Part of a small language model's weights: learned positions.
MLP neurons of a small language model. Each row is named by its layer, matrix (up: input weights) and neuron, and shows model dimensions 32-127. Each number is 128 + 24 x the weight over its row's rms, rounded and kept within 0 to 255. Numbers have three digits each.
Before each neuron's rows, "fires in" lists the words (lower case) most often at its 100 highest values on Wikipedia text that the model never trained on.

fires in: "of", "by", "for", "on", "both"
L9.up170:136090133124110158126159170088122145114108134178114127158131145146098137123118125093136097162119135166116142153142118137140114111101147114142151148152149158077126156113145104135174168055118141129109142139150163163152134093092105149140082129117141159116153116121129152161116125148128128123

fires in: "following", "for", "on", "by", "followed"
L3.up601:096105129102072165146143100119109137132123113135119137152092080148102141115150165137157131109134169164154101135120156129160166135113112116154151114116129104125169064161124122136134120151143142172124136159155097085129104093108163124123119115121107101133114184108119141154155123161118111103

fires in: "in", "march", "june"
L2.up713:109118148128110114153143140133126134124103100133148140125106127144131124150147123154147188056107106117131101163133162162121078192120135136157119107103082154147127126071119124096132146110155106107118152126148153101137073146111116146154120120120156136119117157171124114129115134116127143161

fires in: "on", "when", "following", "won"
L2.up37:125150089120130148101147112146093117100139142125123104104098144105146157146113141139153156085128154193139116152156162168137124154137138143144115081146080115145117123151096107163118125126152150122128169117128104083131148130119152109117111141148183090106146100108152122180163146135112128146

fires in: "a", "an", "american", "of", "among", "along"
L3.up18:117104146127175103115164134094123185115142118122111144143145094098174175108156125091122124105160169146137121115095110140123145143104111095147159117110086086154130161132107112196130130126115141142135118109144140154118116140146142169127113124150124118096094116133124132119079141135128123170

fires in: "of", "all", "name", "research"
L3.up76:151098122119157127159101129152094147127064078145084086138148128152157139155121144101083118103142111123176131081137145170099126133208148177135093108116124125138139095143100137144096113099089133119135124109162111127115121131105128125079155107132128113108097124120103117114089138150135138089

fires in: "an"
L8.up65:135116142108163141126198141137145162141147136090137136132122145141137125141119132125125107127146130198158134130104167090142128148106120166150119112151160131144137124072133113129132125133183130153130168125123105110145081147121164120124145118117131144141102113152130165109110110118160135137

fires in: "all", "of", "some", "many", "four", "1947"
L6.up99:127145146167145108131153120104121140168109128158133154083131082128115117110139111113119078131151102175178133160112114136127140126158148130160139161094167104125159147114146128087091104139151111155139127144113130120155175111121128136165111108134116118148143105110118099088147147117105136128

fires in: "an", "the", "australia"
L4.up180:121144134112140096086171122131120101152129143143147126087123101123113140127103138090115142140106146158136165110130113111116124172121124121140162123152159143110137134097122145118165102129159116156114145125105148119112154167120179131160111152091131106080062143133127153094123165091101118139

fires in: "for", "with", "won", "during", "however", "emerged"
L9.up60:135148144114131132106128088187087181144101146131081117111164136101145136117100116122095120160170110117130100108097096101127135105105146106118123110151134124113116131121109141121134122124133130111140146113112125096118125103174125115103117100138176114138092157170097150151129133130130129155

fires in: "they", "their", "mother"
L3.up223:063138096176130109086136112081145149147054120115148101110150134152126108138159116107145091167117121156114181125130125116140154121102149155105130098155132138138140125138132125107122117121108115121135164131137138102144095163099128101155104094100140149126127158144117074118113143128094124139

fires in: "a", "is", "an", "the", "of"
L3.up237:100069122112119097168118142123120147138072110142129150146148103149128148140113105118103186108137138131136113128170125182129133177152134156109136120157116103105126164127116118156146098131120158102160102117168105179113145136160123112129117129086052142091118113139140125123113119144127082164

fires in: "to", "and", "united", "it", "invited"
L4.up6:125153130115175140085133131142128139114083125140138132160092109123118095131148117084144132131151134138164137125137136071149121116108081144142128109115152130081165122130122136131177113109092115141151083111130104159119109154109128153179079100124124089129106135128121115159172136143119128174

fires in: "during", "did", "round", "district"
L4.up264:136136144103139166131100084111137086085132126105127131167167112090122116124118150115149078203154110111104116079104147105152142099106130117112151090132134109129138150135130132101092123159130112132161129144107092129134183134103115111156118104131168091117092105124151123129116084072144088133

fires in: "during", "to", "of"
L6.up383:125110141121129105109120121147134080106128108128139129156112100118111159181114121135106116137111114147127098145173149193144163120077140144115127125081129112138175126148147128162106147120096127129201083107145128132134096094088094099146137137162134149119191137134089166157112165130158106098

fires in: "february", "first", "an", "overlap", "received"
L2.up403:140123146121161094115147147118106089140077128121136106131141098177145103158126126149089125113100130152129179149114114133151107129135117121109130109118163143122151132096092142149114153141122113131098146192112110148098085116077112125121126149119077130083145124126110129072094143151135174139

fires in: "life", "lost", "like", "yoshihiro", "last", "limited"
L7.up18:082128088123083133110140108107155119137098132095133144123147145127115130118120117128120167143179135156132161140147119113150120146135163145164118142125162113156143193137161169159124149122057093134129092114103139132122123117102106137128153130166095078119133146129130114131115099144128118145

fires in: "of", "for", "professor", "than", "minister", "best"
L4.up353:132084112134145126080072096114143136122141135099118128157100103152083139119110122125107124122106139140126148141147113078126109156113143099116148146143117127115167062107127113184196162115133102135145157189108124152159150067100102123136135153123115127171148140157115139120109135155129134082

fires in: "their", "they", "that", "awarded", "who", "built"
L4.up319:104135159123168111099174090156141133141103128118144109138102134173127130119159113134145154108174137125126105137145158116101135125127142119161092124106149143124153141126138090129123165131159161075123123110160142095126144167136164132139183126116119128148154079174073120110119113134111150140

fires in: "the", "his", "it", "its", "this"
L6.up290:169094108135140171134097115144128104112123195105178152136132114136169115105116123099133175099104128134114144119126162159110135129161103080141137165096164165128144116113138166158158152120122133086118095123149140105207112147151118156129138160089123111123116124098163168136143135154148147140

fires in: "before", "being", "been", "began"
L2.up454:117121085176095141143092157149067095126098148144095150125124099166101159100114145100108136114145110142110141137118167181122129098129128119120110102113120158109142106116094115117105137138133150074098152137125145128106141115164093166175115111132140125143150084176127109180134123149147153123

fires in: "august", "when", "april", "there", "february", "that"
L4.up338:124154140111146165148115100155130150110147106115132133135089117136145118105150142143109134145141148103145129175100145113160166167124153158131149155102150095128110129101059115149126098120131113145108162124111109134136148160092108138163131148139155178125133157130117086149129143148083109136

fires in: "june", "july", "january", "may", "november", "september"
L11.up514:098134139118149112101125116134144109103106162142114153130148141125088148111147145103143137159181115143139140133159107112141133161109125128128125110153130114111118113159027152077133118151136139141104111121148097124135142159121138142119152170132141084134110080130136148186100060095104150114

fires in: "was", "being", "be", "not", "became", "been"
L4.up47:137151119132152124144142128108144124091126083146122126100120073117097160172105095117135142128109112143141110089116138096127144152147160134134138087134146107162094123111096087128136150162132133138180139110157153144141127128124123126101102102164136107094074129132127150148157094168137136126

fires in: "a", "running"
L9.up222:145113146156121149166115143103092153146178117097085121104077080185109168189123137102120116143132102162134129061162172104144171098124118102098090111121129141118111139079148107165125150157183157129107117092102140104116149131091133113154155098108107097132085140127167130108150125117133132122

fires in: "october", "football", "basketball", "september"
L2.up54:110131163168077118155196149118159098149106083122090125106122117123119123078112129161106137134133120142130156096113115107144126126195091151117149105154113081120178139097097090118166167119147139112097134151147132133130181102174141110103128121134129107139100124158127147140140139137125105148

fires in: "june", "july", "november", "march", "december", "january"
L3.up437:117131161124112115148102135143128122077124113169139151134116122142112153135153129107138149124115096130136147167130172164135099128113129116142130095119122136124160101095107120120160165111154091146113143137122175086101090114122165148144127126115170115085084160158110116149129127129080136143

fires in: "including", "united", "included", "include", "chinese"
L6.up565:137117108162129132086120108112145140118156181148078144172091106134114122120137115108092071113121113098168174153085130111088137101130156137165126153118115119115116076130136140138137115069115142154116091115121150182095142125152147135145166120146133116110084076103153158137135163110150132139

fires in: "and"
L6.up396:135125120122162188125111148157143135178093120116111128159135138073107119128111096097119126080126155153151112127110155105136102134152085158082150144101138110131123062113134139122125088130122162102127116098175110142137114126103132134123111144132144088149156165171102066174126126112138119129

fires in: "which", "place", "title", "one", "out"
L2.up260:164087105142156133145113192151104183167175125101113184128145119092127106120121102138149129143137115142128117131119110162113125153119116132130151121138181094134125108090120104136125101115136093139124145147085108103099142122119129090101150109095073128140157125117135123108101128136133137086

fires in: "when", "while", "as", "april", "where"
L4.up429:125171140100172146116100088134138112136099160133170136126080154110110152132105124115104152086091185172156129115137129156127127167093126163135151115097134123118130084094080125091114111105171144105142149123101145126144130153083095119150174158121154153085133106172165097164151153133133160127

fires in: "s", "such", "same", "various", "succeeded", "its"
L4.up738:139127098102152172116143114145116132173124122138158099099139132139149112100140171104121125115187138115098108110060132080144128126136173113166134114159135087106130138129154115129108126158112108126121122128134106129106130094070134159182109122166126143127120089136099157154106084105093090104

fires in: "been", "being", "before", "began"
L6.up312:154127091136127101131126135163140157127140117114071134108145119119100143116149106076120096172112123129189123125148102130124146101157111124114104073114131124098143091094146119121148136129176124130081149135108136171143114112154137154149118106101150114135155158122127126161096135108134134155

fires in: "of", "to", "and", "after", "as"
L8.up603:125140098107147095124119157087122157131129111185123114137087120126114109156136104125119126076122118148143104146118124139128144098134163119114141100149168128145080128103101117155082152115136138097136099087147152129141114121090135161090102153154138137124087122116138095150154118162123129110

fires in: "a"
L7.up146:138118075134086140138134186114133119104101161127185158083131118116145136170142127130075122122125139131133102124146145123147167191103120152150137117141140117104085111121149116156123101155149167134154102098126144122118183142096125133166148101125122161117116169136143119129149119143098157133

fires in: "of", "in"
L4.up569:144151114058087135137183118104117147148157067102141112180128135114123113141145150124128126114135142131123147141134163140153148166119138159118142134115142161102130127162102189148159128142126113105154170114104104129118113096120109127160128148120103160154133122146126115108109084133129138143

fires in: "have", "had", "having", "of", "him"
L4.up597:104112110124153111118170091064117164108131090131170147118126147126143121138171149143161151131182156165150140104108126116112117147133129113119100078106135175114137093163129114117132089152144139101101101093097111141129099129117087131188116160138162143152110111095140164086152156116137122182

fires in: "and", "its", "s", "or", "his"
L4.up554:142134101130139111107086108113103115148115134128184107134114088143115164117123134103110111171119171146157100116124151131149129121116145140149143081152167100114111130121128100132142155124118124125096159138125134155142137139102149127179134133143138144156178112116116144141143122113138117129

fires in: "he", "but", "they", "building"
L8.up661:121140108161115115091137152117110158147164165146140119120141179127144121121139089160143117136066134091125128136153142117103122113156104102143121123104092149118093179118108107149145107098131126089179128134139162101157138157138110147108189148125127107141151177084091136083156107137151119103

fires in: "as", "became", "was", "a", "won"
L9.up418:114171095125157124082166128148144149131121143154130148108136135104132123159121126092139093127152148102120167141111153110189132139151168127164163084128144132139128141149101108167136119175116122153092113146130108124084124110098125091141126069156117135138112099128134136117167120131097109143

fires in: "an", "singer", "life"
L8.up173:110157121142071141113129089112142104136149094100095140114160154128139144168141092169089136090129113107118120167152136137144122168122117154151112105138152109151095163115129155146072150166101124130151132169157114152144074136133124129138136117154129125113136123138154145080118112148161139110

fires in: "he", "career", "festival"
L4.up651:144138132141106141132151134118126183169120104135155120123136158118136117082126147110127117115091096155107140102165129163070148112079133129089155127140173090156144119169120095110114119179114097135124102137130132144090134142095120124146108172109120118103118096134161169076140148118102117119

fires in: "and", "or", "to"
L3.up355:150122115154141149133159112161104116104163137139091131135089134088100094128110124123126166148124071155133086147129105135146095135121145147096118092162167190112080108115130182090106148119118167131140127112136129113087108151085141127130176105132151121145120134106122118147113084125121130125

fires in: "and", "all", "or", "several"
L7.up204:124125166166144146105133137160115130067112102137108092154122095124162114155089138108126081147127133175108144167115142106140121165109153125107117144080116126122108139105078143095139125085138141128116154139112119090142130119099155142136155163126163096155160147124124087142123094136128098147

fires in: "was", "is", "career", "africa"
L7.up58:131099120152138117145141101110119125113120131138154135157111140097157129112135123139126180057157139105140136101098194126084145186094096159130149145134137078126104139127131081135132112131128101173153121107141125120122121116133103125153163155120094159100136093117144101154119111134094146138

fires in: "early", "lars", "late", "nearly", "royal", "only"
L3.up115:130137136135149110123133143167149145119130130166113110164123126127143117108099124143134134126102071167138133147178140133109117121126136165151113132137155135105153159127132106146140111109102098126160170117142123137093118125149092096134147119140156092130140100115115131108111093169126104125

fires in: "a", "july", "june", "technologies", "january", "various"
L11.up284:146125131147188105150113124068160117090132150061109126107139133141135166165141134143081150108141119176140120137098132100120087171159155141136168125140114147135116153139090104164130144143133122157106087149132115088121129147105136173105162119139144131149087136149171127137125093120105148114

fires in: "this", "of", "in", "also", "almost", "nearly"
L8.up553:139151113159120146160145090134064100168125085139142104144097147101170161116116173122125132126130085124158139102101125077120094151140090121108177126126129178108149158131132107107161128153149096157107141126130142137137102128113176108141162110105136183113119150176142130112086130155104139137

fires in: "following", "best", "first", "football", "basketball", "followed"
L3.up529:148164138147124154166166101139151121089149121143102131159150137138068095148088093113098137097091143147133109119159153125096141155120098109139100115124104075135149154141092111143164131111123096096107148153158131154148123171120145075097140120142121098128118133147154103116116126148126135088

fires in: "in", "a", "built", "as", "of"
L8.up36:102129146104127126141165124085179109105149155143143117152168133108112185175175135179105107135149114130126127161137104150121120127100113111145131109151154116112123158084096153131111137134125074149092112147127085136130120124111140121137110144152151106123125151145123094169152156128111124100

fires in: "was", "is", "became"
L9.up467:102124162144160123128111155118139128122104141139134097114135093097069159180155150141131150148126114149134160105119140119128140128144128132122132137139144133135108075115093059139138122133126148110184164104073094169133121123106103125157166128130100099146089100152175141167153143123130085100

fires in: "there", "states", "these", "without", "institute", "greatest"
L4.up239:141084167147100150112135166158096163148115145137101096139146102127104137116123126128124137115136113124126147165105110156112140143129146116144137110124127143147169156172126100138143146150118117143122150137143129137137123108133126109141154155149132143151133170114076112077153089142132151135

fires in: "to", "in", "during"
L11.up691:117110176129131091151129135097109099115131145114122101126137141161125132174167098136136147127123123201139104100128147147128154123132100098127110150148125139094159121076111128160109160072129095136157125138085086110149113070131083119117116163163143133130132103125063192162115154140148135133

fires in: "an", "government", "democratic"
L11.up747:125123141067125110141083108149124110110153089122116142127124127121163116142156165132148071152104119135192136093126127088126126107111181110133147148130116093127110141148159104132096126095080078158133113141153143164108114117095120140116116179119124135163146129097111137122112145112123123078

fires in: "was", "were", "first", "remained", "among"
L7.up530:135136131111135128115134143115115153095124092172136153118107082140079131123112164172121180112102112149122114117118129186118151128184158126157120135115160138113147143097157109170120108117085102141106136105145141135125139146123148137106124119105102101094140124129090107101150142078088178104

fires in: "but", "when", "where", "against", "while", "after"
L8.up220:100132105095136129124142131153120149117130156108080127144153136124130120090131109130104126123131126117149153137156094118134097083140114103141106138086094118153121139099116095089120154138135100084090129150146178084129097131079149136175156125130196133098113128141162200088128103128140108152

fires in: "june", "july", "january", "m", "february", "march"
L2.up469:112152105131173105103126144117083140132157141157110137142129125167142145125141170135111161107118136124194132131146147127141113133126167135107156086118140130135136117112132103139145142119086117137151114151150117145122131088124094161140100113162123074139154138147104110127144153134098140181

fires in: "film", "company", "prison", "species", "personal", "wife"
L8.up521:115093112074129100141128134151114160105115112082089155159142162150090145125120114149132148142108114145100098165125089122127120146101183091162133133155125139117085159143142156118141155176119090131135148066140128101129096142166133145158097144088149187149155128136139148106097135138163115119

fires in: "in", "and", "died"
L6.up626:148138124120166139130135149134117189174116126122137118106112097110140090101138129154098137147141086125120144161088153059150108140097105171138125156115140111149068137104136122145111124128141168117141101155166165139119103132129102105125121107134111122152143143136108080157171138172132069133

fires in: "the", "and", "first", "now", "or"
L4.up423:187112100120099142082140156171143144126181128154114168146119089126131125096125145111104151130114127157126136149136056136117151117130146114173093148163138125092131079109146159111146151114103118109118147127129106132114157140112113150158128165178164120123134139110089142167168117114126131148

fires in: "an", "outside"
L6.up323:137136115055150150068138109136114165114113121085113134117166119101147122122141110106091088118125078124127178131111099132143152134109140156123116087097141116125126136131112099152118135086138108138178169134146112172105123095103089113129122136145127117097125087137096132124139137153136157139

fires in: "of", "by"
L9.up99:152148118102118130093144128111110108122150082167122087162126159096136150120134129119101119128144148126145131134150135159117113156117095112078142144092133133082167110135145118140114125128097112070149097186110142164099093109112132112172112144145178159121166114161088136148145166154124133127

fires in: "de", "during", "did", "not", "des", "die"
L3.up422:160108127103171130122147164130150131122147087141127123148176116128117111137099148144156107150158120127129097157091177097155127149122131104127146168159126143101107101154108140136112127110151173101159114150143133139096132111144117142178130108143099120082114152117136107130134119101082091133

fires in: "as", "december", "and", "new"
L11.up369:123143128134132160114124132123119104136164131112122114132080130097100104116115147139118162113133173090133159169093106158129142111158148108120150131154123157116119131163136164140097118109106106119111093143143097110110130099118138132090118118138121083107110145114098115121123138151096129163

fires in: "when", "where", "manuel", "moved", "women", "movement"
L3.up726:105136084102125117115124119124140130160062105135159129131109105134181147161166109101165155098110143125114151131183133176186131133140152098113131109161130173122159120120131117098099097118169124073097130121101097129089094097111116128110119104131137153099096135125184150137124137097130169120

fires in: "including", "include", "included", "introduced", "originally", "transferred"
L6.up333:124159141139122125094144164173137146160146124126137145160120115136122136104113152141125105135132103101115151104146154130115181137151169072147174106092114103162077101083097119124137138131176090144129123083080134160110154171115114122123117124138137142117110119105110124137152157112124141113

fires in: "an"
L6.up226:156138088072116146110113133102122156141119126094125145124150119138106135127129116155172174097105119161126150109122124150090121161096111055111118132094161135123147139102127107137111121096118123114119166113156118122104113140116098174144145145150135123117130126131158118146095151124133105121

fires in: "american", "than", "john", "through", "joined"
L9.up80:075132100104145116130129124093084139129135148171104182130110098113158138112139112084116062095129092122099143098146154079156155178150110126105143098073136117130088143141131100120145132155096122145106125140123119095113138109140133133127084154117103134117111154104088082095143174179140141123

fires in: "while", "against", "000", "feature", "featuring"
L7.up579:130170131160080110099122133119116126110149115116125124179125130132158166087130156148145122086114153126169111192149127101126134129125113100112109129108157116121127142128154119119124125086151094113115096108145164120115151147120117098145129101123183115170104168115201169106126156143106120145

fires in: "a", "the", "their", "s", "its"
L8.up612:125128090181140135112155160112137138122118144115146174129137112158175163131149119145137135076166100116109111145083146139107146151119093106134139150163166126133095114129131124118142136148160139115081135148133127124141143160167122109139101151137131202120133127138136142140112142128156120149

fires in: "name", "named", "only", "now", "number"
L3.up516:130118158124109122154145119140113132122102173130131126086116106094163154159112135097144121142127117137120131124144092154126145135112113150155134103095151108086168124097145132135131144128096132127094122124153120176155087118099096150113100130156115115087120145134109128039123098179077119129

fires in: "january", "february", "peter", "town", "secretary"
L3.up362:076132124131134149151103160136090121156139150141131128161145094112111147110084160140126190156112100137157123122137104155137120135154115089105123110102133139097115111083113081142151150116128073097088145174155121142127155197139125126161087087107096097143170141157117161093153118125106134143

fires in: "s", "his", "its", "her"
L4.up213:122112122163093192104135153101142128114116096096127068121107132141099128100163160118099127120140132135132110137068142119116123097085092092148122133068137099119150145113129121121134096123137128121126118134123094123133135092115113123166144118087112140135151124140105083174112116074091172126

fires in: "they", "their"
L2.up508:104144103142175164154138141125155160149084153145121115116144099123173108114124121143097141141077160141065182137115103120121105127129105157112156146142109164115141117162096090104111113116132119152132133133115144143110109154093192085115096155163124102146120158186101113105112132149116147126

fires in: "his", "her", "received", "writer", "going", "written"
L6.up189:138153127126114101111122130107102156140155165160165090113135140113088095126146157116096124137159146148123124119094152071138165152115119179130149146156121142123131155125096144145170195157149119084121110178112130084109121155127090162151131120116125123141106112149110158143117137106082080106

fires in: "of", "first", "well", "a"
L4.up310:152122132110099118109132127089151106167132105111124126138116113126152117162159126139086092112154128162143118085125158125110118120135108151099124064091099157111111111099147140094164093151111113109121129149157167139135150143116127151136128118104105099172104084162112099086115089141133098119

fires in: "to", "has", "have", "for", "despite", "after"
L11.up14:114123101164151093116161140129113166109104119157131111084109106143144108129107112153137155115130150155161114145133144147125101124154115123146132122194117149150133128103098172167133133116157100146111089139091103124135127104126119146124166168116113112180134130105108139115161117149124124147

fires in: "a", "starring", "second"
L9.up85:124136123090081128120107153106137143147137123134103140114159151141121138179125168126113100106106154113120133112096120159168118152151123159147135157127100133131057152130115123144117093143121125130177128108084131087128147130096124102166124105111097143117144116072149097111133142105151098073

fires in: "robert", "by", "during", "of", "branch", "different"
L7.up518:174160160149136120162120136131107144123157106143070118141157148136117149087166118137128157129121126144134148127142160138107152126124128120135106081124150139086107152091074107112135143140116109156156130167101140154143098102131116156141104151149120121124151129112144100114180125127164161149

fires in: "under", "the", "director", "member", "candidate", "coach"
L4.up632:153157166150134128069174160150142131139119132160182151138101082129115094154119158104105152113159125068085121122140119154179169127099125129160120090159116129112141092081114141183149128145129121178127112162103115143130135153164145118132099113115130084120135112128137144164145126117134104089

fires in: "of", "serbian"
L7.up598:129144130167115126146097104167124159104134144150131117156127152127144134097109115150135110117170175143173156099134143111146125186148157123139133128151141150137100115123130156143118160143118150130127130146102135149117174148166121146151154120092157136167142113149122129069108130144140127156

fires in: "until", "such", "most", "postal"
L6.up492:134133118125123174151139117138114101116134135092144128130160111146129115173120116095136135145174101155096105120137143139134142139133143083116125124121136123078178161128113128152119120151137084177136128124071175125148109110106150101182112156168080136141137095117138118079131114121158127121

fires in: "his", "s", "historic", "southern", "history", "her"
L6.up515:119138118107107163111121105105086088121161187129150123126130152094116103130157144107132134078147135118096183137120131083134139161103099171156143140077152102149099100169120128111124176093115099150122115154130138122136117086122075121164141131117105140106133171125100126162122083150140150093

fires in: "they", "however", "their", "when", "later"
L7.up43:079154142156147150148123139128125162105136133150132137121061118137122189100145087093147147126144149155166128179105104156090104141126129146127102100130121120130119093128106124117102130113113131108113116128134129126161129177098127078144114151140116116133122122142083084076137137144090129109

fires in: "a"
L8.up609:149142126130139143138141140130159192140149130102116147095130142176157156161150119137098107134112150125119152143162175093165166132099106163182166143131122128104130132103132179139135083122146153132163106137158143090109149124101126116160121141123104134109118158138129121161131185138132121120

fires in: "they", "died", "bob", "soy", "species"
L3.up239:127090086123139127135111097128101138115157137108138152169117132146096155118129143170114164143162148144110092117126139153124157139121138141112124104118158108106069140170082115151159118113130127135109112141083082119162125103159099116144150115129129110168072142123142116160096112131136126142

fires in: "other", "time", "another", "early", "father", "only"
L2.up92:128109131124116125101113109143164163163136117139093131100128140161166133103142146112140125119147078097118083139132097163121109174109149178146151123169112111098099123119112114148099115110142133148150127123149136130137096136165102112156141127153122135129110104119139080120124155147097156167

fires in: "his", "of", "her", "he", "writer"
L4.up559:148152115130086130102148085109116093136160089152181105152141127138115141156199128135107126126103098166170104128173117070102130138143124151126145099108098154131129115143135165132157095140119113119131105182116094141166121122137095153127127124114107181162118112128145120113121137172091085172

fires in: "and", "or", "only", "no", "any"
L8.up123:146111129166104141098084132136128150114112096095182101168105090152138142117099139114096119123142141149123121140114115136121121120144147107102138109125115120152128102110079145115135155053101104144132118116142133103093162113113146089129121130140114069136190119128152160094107093106089092102

fires in: "not", "would", "have", "t", "should", "could"
L2.up482:163124105143139122140109100124105133101174108137158141115144105095149091163110175121122163100083110149113142126120099072148150165109108111098140156093128137126116134147164127103105124139154138111076116118135103147130128108157115157170115118136119147112169102125126172112090135156079105124

fires in: "of", "soon", "said"
L8.up698:138125124118171129123114086114108179098154149109120097133142069107122111168164099135132123108155117140143115150138154171127097188114144158141118121136123155108128070120103136097118102155102139123167132136101102113091138148156133114129103124103129145120159109153109140112141130154109100138

fires in: "of", "more", "all", "among", "about"
L6.up441:147165182084114128128160135125165127114134106151173137082197127078116165109104114111116129146106148192150132144149151115106106145130157135165140126131147121104104153117135150133145104115115109125079135127145137159110140160104115150108099131111107087146142104109126130104147116140119127155

fires in: "first", "international", "national", "only", "early"
L2.up552:107164152178145083122131147129146134134101178162122179106116128139161085119085130132123128135119138123128178165139123117134130157179120110149099145084147149104140152097110120163126113070128116176117158095140108112157116164129104130136165134123141111146121123121114095117060108120151159138

fires in: "can", "would", "not", "will", "may", "could"
L4.up96:143116129114113112140153135124143157121152163120140141157151108127112076155147124126127184087147110167081197169107125114132120138121128131138111143107105078127113101148165133166097100106150116097128146147159122129124119175134110133134144154180085133083114123134121130154107151125088120149

fires in: "their", "other", "chief", "they"
L6.up109:116109112123122155075110091083134125153086143122122123128067123130097138112162075117137121086125125109186118150139134130115123111101086165124083115174095113109130118141143138146153141090124109089153127119146135137117149175125111157122130137133121155126141126118105091109126192122096134145

fires in: "not", "was", "been", "be", "were"
L4.up566:142108123127150112118114092149125104099164146118145129120150100126139080150149131156149158132097126172119116143132159093119144161193152131128147148112131116153140105107153072117100150143167087126138132153151173141094058124139096146120112132146100152101146132122084160094127134123104144128

fires in: "season", "people", "club", "position"
L6.up547:131128097101112133130048118126102144112141156119102136105152149133129106153128079090131142118114109098117149159148146145134125144093131110108140122111128126091087140135101134141127114127115142159135114137140105086137116089107113100069149147166154093189125104133121113122074118139164119110